From a checkpoint of a small transformer trained on Wikipedia.
Architecture: LayerNorm before each block, learned positions, biases, tied embeddings, attention and MLP in parallel.
Training: 109M tokens, 6678 steps.
MLP neurons of a small language model. Each row is named by its layer, matrix (up: input weights) and neuron, and shows model dimensions 0-159. Each number is 500 + 50 x the weight over its row's rms, rounded and kept within 0 to 999. Numbers have three digits each.
After each neuron's rows, "fires on" lists the tokens most often at its 100 highest values on Wikipedia text that the model never trained on.

L3.up1:576477425518461522546466490446518535400439493511449491560426513483552493523566540460528573548514533496453524580473530467515529441513544536537511538527616552514375639471446486518489472572473472520413469498490513502541516459491477549535548581570546476555370517475426390503493487427530453536495494488544518517436483432517559444568457416586510633531453529562527521529484526504521497422441466462447524444442546398533359548453511510598508504534545559528466479441440481496499473418488487
fires on: " pr", " Gu", " prov", " hous", " Saint", " gu"

L3.up355:521465397606561498552492544507507526507520536535530468509533431461528533462481486450481380541409515462467585503508488472457492523522365550535468486452511529591535579514457509534518508461392629470486562537444507497496504418507419476634514449551542491515488496541453609441531515540495450456513495486442518496474513487469450427512518537543423610510405495467514571579454512487625524520575523539542513476489448456508535445415535473428528497567537562433483507595608481430489449457457480
fires on: "ions", " had", " have", "ually", "ently"

L6.up632:536454486499563533456486482502511510475493514486439508493512544514437455549494538522478529510417449473443523545556474463583559531525567526447551483458535318478439539461449476507479472530538628458420610590416613482467514566470483523517518511517475456480486453572498546544548506414487502544552626516450497533412529398517517519540464512529431511503527462477520518380508463530510498429475542371566431549550399487518435540530571500510501584518511432395474455476418475550552464533544477
fires on: "il", "ie", "en", "am", " sol"

L3.up84:493398509559493404441531434483546508467531540525504633471523588512468438517550541455507407441465449489554544472492488484429503431465491474457580490539513508503459485417566508498489541469541489430505508535460562465445460507495502443464547558548505495515532562491510636549539468504553353493474620480384450464429424488498491564548560493482450592437403468494491482475447587437514593507479483490535482518457446561629495491458541467586462537473461461504491532555592462568520494510591502
fires on: "p", " prop", " comp", " histor", "oph", "ograph"

L5.up223:497418536476429435530533525417525490566563512489531473518619431568401490516507572499533570481487480438496501454519436590490408512505546463482491447588508473449566498463477467540573470558347504503515506450553483520469529400614486568461535570537442466429559535551545486466445549449492453549489481608437496532537502462466537579475444530398496519426514450500536445459522407483530512441507497526529563553497600541476476509604580438465525507477510421534482569472500453597493539465573513
fires on: "in", "ac", "eg", "m", "a", "if"

L6.up113:488531452420460569524476510524461422549501439544585527460514477506436454430503461467499488509468516498532437503569366512518476553552509453511525493430460458387467487516578545509506525545491548466474559535346528458550511489547475519527539445455436527450470469584423543505512549539447487480463404526530502517517486505550453518527499474447605512455488478486636548436577513493556515495534502519532515543451534518445464523449568571516293581473546534631524458498494477514490362492496511
fires on: "d", "n", "-", "per", "m", "st"

L6.up404:522460474506548502592473502500454541514613494520583499501539504450406443509518478509408544491471485496538439446601359469565515467522531549515511414535511521434450508532483549483456504563451573503544499521482480592485582431481503463554473513492516332385481426568472520442521472524481412452507546554591581438492448475468591554570430556524476472502476487408524533444474483600560455466482453527470543498485426537508417505583449480604553471483528580500508491555479543513485424475481534
fires on: "1", " ", "th", "f", "ach", "-"

L3.up451:494513477581489374516493611484431565487488575503533458512610443530496436570468534543485509430471512465516428563456488532407525512457491595538532381460463492453528483509538486540410485447492492418513501530522546515558502418480468475512517556524495437553536543511437489504524461521451439562551520475484514450439471379389493478620389490526591490475508585573556502465456478484469468464504578503583457541494507473543522507527523534475505436484445527622522615456622520537459577503523522
fires on: " be", " On", " Hol", " Total", " Go"

L6.up486:445518490462528491515516414423550436445502554503458513504455508499539433504523474510453479491539508458595513509509457470430478473488494622454429530432475428460474537481468502492554591464475633485504540497551556509542460489565541390505402520472567544532481556485462519540450519440545500498544465494510492514471366552458489551652629522527448454474559490399559574532432496503499563448576420592396439409443491500556542467526459555571437494478495520531459476552484474556497471534580457
fires on: ".", "anc", "ess", "ent", "ic", " only"

L6.up88:509407474601524342538465591562556541566490508540532487495545401437529496442541498421482491522528513423485469477568433475562522525500486439458513607471583567533465493512486428592579462460490508484465494520442456539554447550489485459490538497541568504425526492546510515444522540523478498431517559516549467472509478562480537582401470459457478540485498474534491560458420502459483507499549548531492558476506464598559452525476532545478425462439561545433442459505517575397627414379505409
fires on: "er", "i", " his", "l", "en"

L6.up297:497457523553522486516429478495507486462566501505473468453478476441402497449656492446552467567586492413501516476454453511462563491594452488551500537464539511535530528481563490590506458547438439486493491522474537545431500526637532451474408587458460499443431482554419646513558543402445523531575565476521518505527563550450528406481512484526497477407523437476532512476506493535479404506454509513580463619412576556494481555459566512432484500499534546519500528440449520427497578446563499
fires on: "ic", "i", "if", "ent", "ig", "ol"

L5.up586:478517523500495528519620427617652491556485457387455385590487552525405477492443537435558561514425511517477491513532482414497549552486512457475477481512585441504411499494423517459513508549556439462486556460532492583458476453436548467492520505606429389511513506482517518451498642471451553542537609439459521469372527518538468582445503493462474434505592494445487520484474540533496519492493530458512487521519520557538549459499534512561509442525426458470523444611505505469468461525501511
fires on: "1", " h", "p", "u", "ann", "uc"

L6.up633:551415553419560384489483510562565536545531483486498495626584565524387483484517525485483513451438380497418547484480512556544559541574427459511467478515420559613575533583510441456565473464516523550531500459486466483499444547513450516459517484454499478561545511487460513569491508479486466469474475558412414412451508527491485622498535585558591460464493578480532434420560497489556465471480469473476484540437433535464601465462434518447502621551493520456514455476564475466552491491563467
fires on: "or", "end", "at", "ot", "ut", "am"

L3.up68:494433532455450535540457482490410485567510590428538531499591499561561563512540507508540443584514466537502494542494599460588473457433602521432587551525511481460495504520521508548560459531510578493488449499449456508462483492517515580490475560428435493568487540379433413460517578532435518538489541404496497536524425468546439527565459400477521413541484522430595518454483557564515526500523432487477465502503377495553468526515486525614524551427444574562512554572535447434397526490523451
fires on: "\"", " '", ":", " \""

L5.up141:569546479446461553466434426469563492571567578532609578508517498543513503471431565458492531496618525547528493452517527492536494563427444528537491518461477462418568529360462488418503472507424536466514454557526440621473512447499463559520565508453536468487555499459496545491518429471546524477456479481562558434512488418443562575502449464430391458528453389478495413540464546561498506550405455464508635460486494496459509495532501519486491524522487590457484530469608556540449583556534522
fires on: "ated", "ed", "en", "ied", "ered", "ing"

L3.up422:524511483457570505553550526575467509512502584433510514390376461498455531469493553484427440531555494529516534539517436477548504466425454504559586508517492428524482498553483472435419393482420464442461496495542526506504504563591528553487473468445454568425485474508479519422488517451543424649532570489451483473561470521451525519501545565569523493458521587544493563551407400557527510469595606495490422592485427477572498593495481508526455482533481443503489508474411512634552483493463516
fires on: " Ar", "ir", " pl", " stud", "hel", " director"

L3.up180:455539567428438441512572447443550450552554490518474490559454540568505501452524436525466427512482506523536502491448431478470497472421546480392403446445564472433461578522539464503488602511534439444510459461490448508488438491529340547506441461461571553568414513470543506507541454508471619418448593494480476545537470479584526519482504463469499462469577465448505468442571523481541458535505499541461648592483532526536548630539546551456586452452546538500525534474505528436504508446445532
fires on: " on", "enn", "w", " Gl", "v", " J"

L3.up178:539583458512536442450526476518615512568496422477498486565565514432512463465553493458509424556493491477534518477495430541487598511421498460493558548427547499547517488526407508533422443535462581472623484610513501558383477514560519530508547510411446496483465478549525532483452544465427385515424498546443445470607511418480528597476496502530559412398502492512529458530451463537533470455492545470482475442514480471591397597469561485501488452577526459523490502525409547544552435492496419
fires on: " def", " comb", " sp", " ex", " jud"

L3.up188:420494551505409486561456550514468501493456531495452559502575528536556497464457483454566544493476498535523470624576491457435425457584487513563506401474427428438485559507504475533509413516552493529575562535502516513496537471507469491427507453485481405605649512551529484507520499478421536474541521503455518525485461453546500525575531452478447604551542583567472517471542578474434369439515398477535525475558451451556542490490569496439526610445491507462492492469537617442510440535447578
fires on: " F", " m", " in", " S", " N"

L6.up319:515524531434515547498410502520485458464489547570497415485515508455494372426494505525535607559485548552563419542528497521457503578447493461424526535496588487396457541496510484449544533574535438475398548501483533506576487468457526466570467444479407479542485408542509517550462467506526515526551472455485481561542373413490563573578558551554461487539543573486523574487471436530451572458525495480506476395541488482521451427574488505477571489483542596382511530437516462521381567460509433
fires on: ".", " h", " gu", "ic", "le", "il"

L3.up636:504422356509469559602523564460570505480468502455483504508466584450583502567503568508474450511558516432411500524401514487587440468451515457607477490486595540545490533444440411474571475458522530458540445523520563523451539506509533496445529488495578450420549563449449444398476505557507485371427527465456531476478465467440499519548416467571516537419492519483443450469458582486492554520476553494547560578454523489543498499531409546539548468526570504511492424486498387477549508592540441
fires on: " re", " comp", " de", " res", " dec", " sub"

L3.up344:483540576466524410475467590547526429511491431514592493331479481514568493586570489497437548554433525601570475555463442453468453341418508631497520517533515495554503518431516488469604535526473478433543541533523437494560496472494435526502514472422484472558508484483494497585649452450496496533464484558433500464481469499522528439519553441527399461568559449454516491476538585466487457498509525483536511418460522576523514426486497440481490468583501478528568476523495504467501530486602494
fires on: " T", " D", " comp", " book", " Film"

L6.up618:467416485441584456525493505560527488545474449502545529491486509443477492523543495435504517456610549538481493545479374481590470524494569541594438427525490521472539465472503498429561499498434598528484421465558503507520416500448450417473448487486573553601500481488366494500465456581459470323496466485593423536511462466419548484485529535473483567487518487501469487555424554550525531510421479505492576557507538421385490513558499479620559512509497567555436521523515573485497472562472454
fires on: " rec", " United", "d", " last", "ited"

L5.up445:567453532461479570465480595518497417588550580501575419521547506466477396451471622425413509473477498499552448484414464494583555497419489563415557487514519501468469495538414563506483486522492478502485489482571425457497517427605476476459625491458483560425512527516547494541478445453444451530412553423520509559519482459492586554477546438524529549558564509517538506586446525553577461427483570460527505438509481512459492557444523435536447438500610526579466492495444440550527424546514525
fires on: " by", "on", "er", "ister", "ian", " Minister"

L3.up413:548402453538398328539521432481473521525541485427533509539544570452522531505503500624623584505514431503430498493536495502516510497531474536476519458486523472486507436573490384458510491418536521588514513481449461543568506548500436554505549445458476570563488533478543543520534434491614607508530536532480483466481486477490589445480487417503432495499520502590457568527455409503359391473546515432474508469517509552499512524488452426520493577488525486526434516531504535445442458555558580
fires on: " her", " who", " his", " him", "=="

L3.up404:465508582509474435491499470432529504540488514515532478450585468556553477500466470450516466515477498405550442503497534544588530391377555484461481508483528482481537510525458407459450459507567501547583425423520519564390535381537505468551561383450486552573494558440489538482531312522535536441519441535522451528466511518482475552553546477500540527496427521482431554452542472398531457529521592559529550507555492527515535589588491523457535528492580512484504487553499494418475455503619545
fires on: " se", "ore", "te", " office", "ate"

L3.up201:508397561516463443495624513477600477513500532432566516504476516440537506499531467606466540492540507531489414478467544440606514498500467492556476523553512437395459524584499473459544533529524489510491538417432432581497384544523451593445547504535508495451404513549503429392497466525479571496511464535548473491550452499414488512482399461409494522475493549559480506543462439519504493452507661493495538629425530502568489546544483444605470482500498523550450541496517420486555446491468572
fires on: "'", " his", " and"

L5.up450:533479539528455462448511471485524430499546521598465421474624473507514346399558557612546494526508528533424505552387509538494447541567545458497487528495426505455534526449543498489539407468541509574468548445513466561458512513499653402440492565479465567464458596527503528419512537457503556542490521535561482453491394556466517534476491512444515584516472484409532553473536560514514441580501505487534433491412443573512479446453497439466500523518498553552474433466443415491536469480580495
fires on: "ic", "0", "i", "o", "as", "ul"

L3.up130:489584593468470535473412483545516486509537509553517479394500428466589526513450501506398526542508592531460504534475504489464537444552541559483440569464444540548533450459504442644504356490479506593498566517509454437421482476375459503462490489493463513561524529434581460451516532496527486448533551441534447490534448501491559510489468547567471529538515442449516518540551612393628437417518523533524523518486470472429481521615543510395474543549469457473475518518516475494498564497552403
fires on: " S", " re", " s", " cont", " tr"

L3.up508:497497550351576504554577539448506587469567476521528528461423461535518575486495516478385377539479504508522421470438478425553471502480573601504508513418492498406593474450420466516400441575570498555516537510528558544495509492506525515464561464496564463465564496452443472535474641521457464484519492545468542566509461516531494349446512528518455460536519552488589408584491517573492555465477514490518499559502464472586487485520449452423460501578495492563561472450486523511524572478456466
fires on: ",", " col", " Col"

L6.up328:443439420458572519444477576486496581538512456564523461315425561473530410443512509517538513455468495518556432489505404476501485430441576422464531534536515536495504416480474459517421465570571472470485438426540496542522520503528462496539503521444498449480565475365535523586501554393561561505478482506559515496504497474536500539570436522434462484531505468455499528477570569430526477557528554511505475509500437499521411444529439505516612473441477486426458511526378520556507401419563551
fires on: "th", "i", "st", "m", "im"

L3.up48:529449502612497445520488599501488467483576561478516446442495400467546516400532515401573549492518584413390469465533555452562444506509502536565526611509480510451478581544532479428435441528417466466431528484498495522435491599485528491460561472432537530521540569460484467468466554495445502518552516539440511553559556526525367430568528475423557564464528546532479451511489591431536519467532409521488454540541391493513539522513544525629553537498469508492598498484448522467535431498513468
fires on: " N", " \"", " U", " I", " '", "^{"

L5.up209:406541586517502503546474525602474435487508513498526420403535443544507513522507490630531484519515541544521406604473393500485522502468465514494477397472444567480519502485501517528580506571481520526542503565449494504468499492485512488484517526420518491441558516500477521432477470514498500352478544503525596434485470471572444495556511450554476490389480416494456520529536527573476455442448507409432586527502510549589505530427559557505394505599482534651509445464407553489580517462487550
fires on: "l", "d", "b"

L3.up414:476490573531527490514470524505543510462511514549432512534520444488442509498435527499474609484504565525494423538435421540529570404426440501576377602483440504548464426492503490486543516442580516497495501609492482587443474537430416486525514532500440453503436496476550496599426520499516459570457454528523567474487535485610592442406529521406435478614473495410535489490564501475485515485648523496420410538510478498493547539542547387459478541523558484495441510491515521513557500444563448
fires on: "et", " cont", " elect", " disc"

L3.up390:509419522490477449489526464477442605500573411521484434529469440512494549468494522545557478510510549584498502497494504493509460456472582541529495582459454519479529447510552501443519489514485425463429561483465538529524516497588499576554498528403460568468453477473527500489484500474473577432325531560618533525632539550527456482574471456421555493524473595433523563391510391582544450479490478535599594483475470559537517557528492430543427538463495454519524590551455544541516420488475452
fires on: "it", "st", "l", "g", "eb", "iv"

L5.up103:497517418436503595527456522470525581561545475469575402419435440474469547494471548435577479559524446635415552511596453580497490465434457519582487565504478430479482498524501523489453567431500547414453545548454517545537459566482515508574486545484478575453524442481501483400466454532578538524516538382472481366489535426492591478530535506524454521507538488425540545514408534493557503519479471460533539499484447453453496567599456416471524607547468500500527529534474493478494511462586422
fires on: " an", "y", " and", "t", " M", " Y"

L5.up237:507530538495444456542541471425520508491483457469491508547431470533541560489467493545499515408606519534488549461364473512526515534522515566483482608507502553531516456481498600485552448558559426538457520417473543471449474541436453504498575436556555509475500479411498544551509472518495481542529381490403483518410482566537498424484559468540615485462607518549558513468496474533493578522400551568500511679459456471489515464444554518465372489427463562551516512450563577500478518461451508
fires on: " r", "n", " en", " comp", "ain", " t"

L3.up525:470503461454488523574544569427556505592536489559397451467448403504459442502492526403510463488436534527510457487550523475439589593446562631426556446516471461498507515484423476544488521536554478511486495480563534550454483577547432426549568528527533462418454472470462450506551564471438538475484483496479506523514528521503472328524664482415560412608555549494511476457454497490507525536496443512471486528486462456533481452554475452526557521576527533487564458582488559564433561455483520
fires on: ","

L5.up431:551507625495572546506575504433524558669481456467476544481469467485546427466489537527515466465530398536442420524459550574574444530426563412485523588561528456383505444463516558494523382517434504481421531534535599553493524558394460475447530448497491454459527559456510513543475543458475497506572521523432467457507414446466507578453546482491458514457537612470512522466494586462553504481511566477512550408507531456489474527545503426540502482455463419401505497579499500493511568543484503
fires on: "or", "ar", " ar", "oc", " n"

L6.up469:453507572438530609529495457529565423497556542579503429554515538459546514534457502534459530488538485444520531487396513471517492421538518566564537561446477495470474510550467455531508495562556552510556493452504512480530474506381416525564450421517574541421520543560490493357494516539487450446414503509495479571564451515573591541434507489579451489401419582419456363531386437484476457450523532467472524471459505475571429490610530465445500457531514500470495454546521477539529565467457437
fires on: " inter", " over", " int", " mid", " dec"

L6.up273:473449474505511622500486471467445524494511529563543535510535487526416671544474450470448524602507471517539461573578483506513574597401496496494442479544389427499513413555527502492604556497490414512519552497521474574536538596524459359522468499570554458481496566428605454542533539435497493424522504512493471509501438447429505491479466519439486526480539540488484430466525503560512410402535458510451501440486479628449530530514449471485498467486497381527509453516585566508518492479487461
fires on: "r", "b", "w", "f"

L6.up500:490440548467473632513485489439522455428438522453571544488461646527482427558523492450522513447544537595590470438488496505469511592456575481527520440429561472523473508453627554498484492537425538490503470500539411507384563443498509574458451629451457437547474548449484521494512566563457510432480522471510483426483506468443518422553558473487547439510558549445568500465506540513506548501452444505467526526570430503517448477468511422516526563532389584479469469598476563511547561471452450
fires on: "ac", "en", "2", "ur", "up", "er"

L3.up270:415487468514521538453511512464586581463569567567527483429510527406455550471521532530519424476491444595523483504451538495524557475554497513473577522613516552424470519461554447413458574502452559443481566499457482476472495525535486471450483506573551492552460608488422457558551553516583508478492498537479464576505467512508453629473504446484438491514495419418500423475522583621539513502485559403384442512455448485457482554501460398582543520572506480500500623412507448479465502538478458
fires on: " comp", " known", " USA", " resp", "D", "J"

L3.up506:550503480515524512473538529472565593453513489518574453448524504515522562501530555446517452484439525473505492538495511514473530451473564530496379453628441408566619390473460449564525506597460391545548475513456482564526475521494443543504560484563446422599498566425534535401537587496422494460458471556533499547498444479523491551470460467517511506420504503494531520525554584510510445515595518627518555436459590570523501486531478527509474596571506442496410465483414497448464430461533556
fires on: "f", "m"

L3.up226:457451453544539476539493563418550517527562499498472471559552558534482448563479440514504464495468543485528615472486427432451425436576529450485549503484528526522491544464531442523508501500503607452496516562500513530437513538498414482534549542440650628499493535497478564428515496594547501557432474504494469577442460498525570416480545451472499559575452453489555459589508544552558403481465527450516569494395529542534459492533409438552469535587604534476416453414504423511481436457442466
fires on: " Y", " y", " Ly", " April", "Y"

L5.up635:480461479550460451553510534489522596532551470463456546535454445511513467445508481479526526568474462493433555467619498496450463614476462500517505581470470526561539540506516484484441450486523462563463516517518524545575537526531500477481563510571439441485409536526590583502587482358486402459430526525451440507507450547483552623457546500529502528472468579520444449441530556362586483448632544455479527459535493524507512506458559486367567482433606494527529536533516543430530441537520459
fires on: "ot", "os", "ut", "on", "v", "ort"

L3.up64:541405543472492507452582523534462515509447505545546411470459462431413452442495486543508504489578531547560498401433476512506447497482401503502510508503501500529500606497539539462556572503480478509514473448557507512460515574459388585554575493462498510447503536516569466498493480503570496409545525453435568455542502495434459456504473530469496534451562485567546578483459488450399505430509581446483517619530358467536495669578460474494464472595556518484478587475545410492515448499412471
fires on: " medal", " Al", " place", " al", " J", " and"

L5.up331:464492446479563497545489586504514440511469571556451468394487541552546442472556507517651523570482477471402537515498486419535424469506410584515487543585486482503495417477606570494552465527548517471517526447405491510527541442495485463539530464470600453452435490454458467497442492449582547567452544482489518451418593466558510531480446472511542584577511451514507550482403569516431534551452479504496528546521559515425504514545428539518441532450358453469515507573489530484458430541458599
fires on: "us", "um", "os", "r", "ash", " of"

L3.up353:523431413526531498593566492465467549492409520494486556403603468425521454583472416568480535413466530502503534598443619543479457465534444485491552465542543511502441488433498534540515418512475537469617505531438600460574493529529521419491492459523464473453433469504498490509439579528556480482475513472585485527539472455540486465461554503457474482531458573470443443608586440515494516520449409503433496595538415500447479602504512596463436510462503585478508457446485593453507550509554447
fires on: " sp", " pol", " German", " American", " Australian", " she"

L5.up86:497512521415552524449472526540534513522584535569560497507441587522473595479460461481526394395412534468484414503449559555575507457455474509602554497494536515480599563512550503427458469480601433457520411425490495503456438467507501457560473408485454581420521518477526506459509417440384465496474553388401409515509538514465493521396446521509542572553536484598466473469501533540540505438492478497489576492421484582465547591469510538545508525487523499501511470516605561519493480567507534
fires on: "or", "ate", "al", "at", "pe"

L5.up543:528504507554444411489508493429540498516470563524511405413550495418526549496514532459496506490414450530479505625447570501646499517575572426478489501496540527471480390588444609477456441594541473542418538494538440586470533502452549551551543404504511595531488557495424371443435489496508508468418458598532565511580402487520486476538543452446458570477473511576501495494498507515521502458547565484394484590452499552514551536528545482508495470515504495511535503551432477496523492431484458
fires on: ".", "ust", "c", "'", "es", "en"

L6.up386:520496504476478534434495440457530519547630451509539394508495479439447495538513524514532472455479533546577485518428471480562418571536476504546528557531379583449429467508545511520564460493508449549563599496388479511513478484544579376609527525492534532477550420544488466506517417505476492458541486491518474603492515504412429544443572528503466568511514474494549570494474494621490402543444486368524538500465557446485485524490513537465522485470473471634538551550456564429427437469469459
fires on: "'", "if", "n", "c", "m", "-"

L3.up295:601542469449520547482521497543516465556507568539544425493458535518487506505516521521446502534428522459446503468402458559580467432522456552563475583577573354483563516461473576544504495443547484459524471473536470521526514481519424467616565391543479518496546416396492549440536537385359482464509465534578438483494445472528509456514529500470484412427459517488562587537500463413475608460552483531436517460607552514501430490520467494518516528485490574560531503437562517546500468516584496
fires on: " ret", " court", " comm", " law", "ensive"

L6.up74:430481466482468388425555435476556467517461572518592407533533528531452619587457508494480594493505502476520414452492572460482476517549554517403464477585534599490495487493405564462474582527501500470439522483528453472466460513459450585470528508550479481474455495494507436462546535475505576437471464469488517504495478450549531519597580510473457466475551447565468490478588452534441453535440477482586545504548494548585511374387483492396544478529459506531448594596565411477482541554528500
fires on: "'", "ad", " at", "h", "ub", "b"

L3.up200:438531448488640523486490510532402517518504535436604551551508547468379404502481513595460540498542541534487471563495476510469442554480492511527577489426600506462492442495437436510450473472436479464506547486508479531518452491470622406485506442484517520502511427502469512461435522561566449492551518535541496498474384491533513527589480478435481470537442534501539486552485486479500664521410382539480619535524546484515484472462556513505564471422494557542518441428505582537543435434545592
fires on: "ian", " American", " national", "ish", " German", " political"

L6.up461:459477503501545488464534485541529484501576403463520570472493483418489553433577561561527478518591546539515543490391463535543461437518595578497470463438445568464431486513407533506482493556400524403527543603525529430548458419501505488390500531457533494444469455483480447545483490474514556484501538549546505475488514499482552513564608436432580514539450421514485520452473458494507440404518615530419520597454535458530477553505482553466462538545486449533531570416443548472449369520580540
fires on: " cl", "l", "m", "tr", " tr", " Cl"

L3.up53:403425566471521522561602481573590472429435510527593464503491547445508463546531578581476469475504499542522491551520508517494501559400552507485494525524526531473484457449456490491557575431535443487482556538446529492491503521569566388444531503492554418470584559518440439578540580464521475434485510505469456509574486530583477480569489496534446531431463511491546554356453540436526500496460530481579500558451517410490481512533550455514534561539527474409422446518519532524470486503622330
fires on: " comp", " imp", " prop"

L6.up274:570466546534447461522430408503490463464400533541516523520572491511445519513442566429516426543469540485517450723484458475628441543410482467498498429421451404525525504533499535545517537538530584532555551478542366473543539499518548529489596550473592480411523600467428569558540576482478509510514504496549446468518480556473525554521525561450444487474494483508513475478497461546486384473433485460522582494488495472489397434582524534478543555464509453486473470479455474516498524516519544
fires on: "ed", "ing", " to", "á"

L5.up592:504500495439528534514394453546526455533459498478548513478413529493481583449484470539506490476504451507493474409484483502506525493550428415527462533510456523471547506473451548475471464591462510544407639512489566571504543504540507500596602443478496484452442461559489608413439465474434377440555543531507522520543428501545462459462607514536502449547446545456576583443520373430393522558499561526522544428449545625510497516447521470503409499449486522505535613502511567517531514519531483
fires on: "h", "g", "al", "l", "w", "ins"

L3.up209:550486484431404539547563551542559533600420534520530393429443452409451563403514486532453541538449546489511503512451508535520519516505471513479406430485485520546565495485514560557516492542477494519504557534525535556486471461392398541474478481510487464577487638491498466535516548570475494455487487587488488539464387466428530540598514519433389429479476568560494534483439413464539466479511470497414459570555531582570473461493510473527460479399577448526557554484613499485450561463485536
fires on: ".", " foc", " conf", "'"

L3.up360:425485468528624438494501525561530452526391508477523518516489517556521460457446338481519527551411507585542475470567540409438444481521444562418459517487593503552523525521478507480584545438532595432476495531428516446431493449447542456475552451516447569569509475449620582552493526455521524436477456489418469409484527537502428558511501504495489435508481474566551491460537520553495495409496436444489526463410577519466435550573478461467414467545503522535521476493532640504519489508514567
fires on: " ph", " game", "ace", "St", " ch"

L5.up453:505455491561483466481482539444530517506606448572476529497437454484491455515529433608435497566489492567545545482465522428560517427570412547505562633486425514424558510529542520479555494393584455553567570470479599450405515502447491460474515572484447508476564473476461458497489526514522513514539463529441497459427618561495543545426483512404526436479410389517483579386537535542492515514587552467469482402528487436505500568490510572490513502547581538521512421476466422509505499541503455
fires on: " t", " cont", " del"

L6.up116:504472541538595488624520549422570456473393531514508457541507548605470517504459455510578507430459513503449524453379515467566528503492509531423417444500585580539477456569454512468495484561590514429533515516510491590463568470416483495509501494529539418419527414469475458479557457531516495519479598428556465411525511557538520419553481475525458486423522522480503578491469532584535536477504424414546416482466493577530543491589430428566482499508446480491424502600549538455548421465487487
fires on: "1", "er", "l"

L6.up510:502449537435525503595545457394506538580509615496557466498478535467493506469511456399541550448554423486525533517478411453578386426414490384393514507484425548481523505475537441507490422499591511496448535470539443535493484451577524450564510522503516476474439552504492550518572441498506503557571486511601528581498515443471534529654494589554546500555485497510460456472451539543516478457486534521441525395466421494502477529514413580538515473535491522522473531552532587420472558599522495
fires on: "j", "ed", "ated", "em", "m"

L3.up530:519498560472443509469432508538515392598418541496588547495507474531531516629516521584456470519491502510491477477397373537546489507541493460528517527419499428404484455495486534603535436497448471476415580514402529517508460521478518476448463497555482498580446512502561554534461571450527536507507484473461564533436466496524617468518575519459419477526487449449443576571490497434508473403537540523535448459520508610465521424542512430475495493504623440564392527519560456448491586546493521
fires on: " re", " Re"

L3.up501:557534523444544548515480496478530492471553560555565476558556516522543505464552555446466519488508511587549488512440525488490534500557401572494438476565527451499493469519468525490400494538497463464466362506436396504504485507495496497486479489554485487515537472454448557548522541473595478486510489458381550552440536546374375519529446413543560540486499538461601492606602501430521474478527516515638440566501466477512463600539550466432410432405537454448489544514447515529530526475383484
fires on: " by", " Mc", " John", " Fre", "ick"

L6.up321:606476541443628521557542470501424503511519562513517512494444528539419430543486469469452525378462532403388430566432515492503532567502491492452541538461537493482592478507492546568513436504566491453406500433552546444475591424459497482507532508440480537570501477470488493488524543444404555469540484466475476596509491547510457481509499534507439451395468525539483543456498545478548479452452522542568515397467514524588601509619518520489510562433498463460579493450511474518547514364564403
fires on: "at", "ic", "ar", "or", "ing", ";"

L5.up278:412400489504489534589456458480454496528517487489489483463422495530503514546457489574498599359482533522487464539492513497580512465509556492483410574523493540458373487542418509585529429554533398494555477511547584541542444540507411465475494503451572469513508490426551438498496490532506532418447464536411521500541493561469554485508416560480542547456586530483494513529482552435545432478491522531577525539569470503605527565603456408466584556470482527451522472355498536549576456437502494
fires on: " B", "l", " in", " R", " S", "Ar"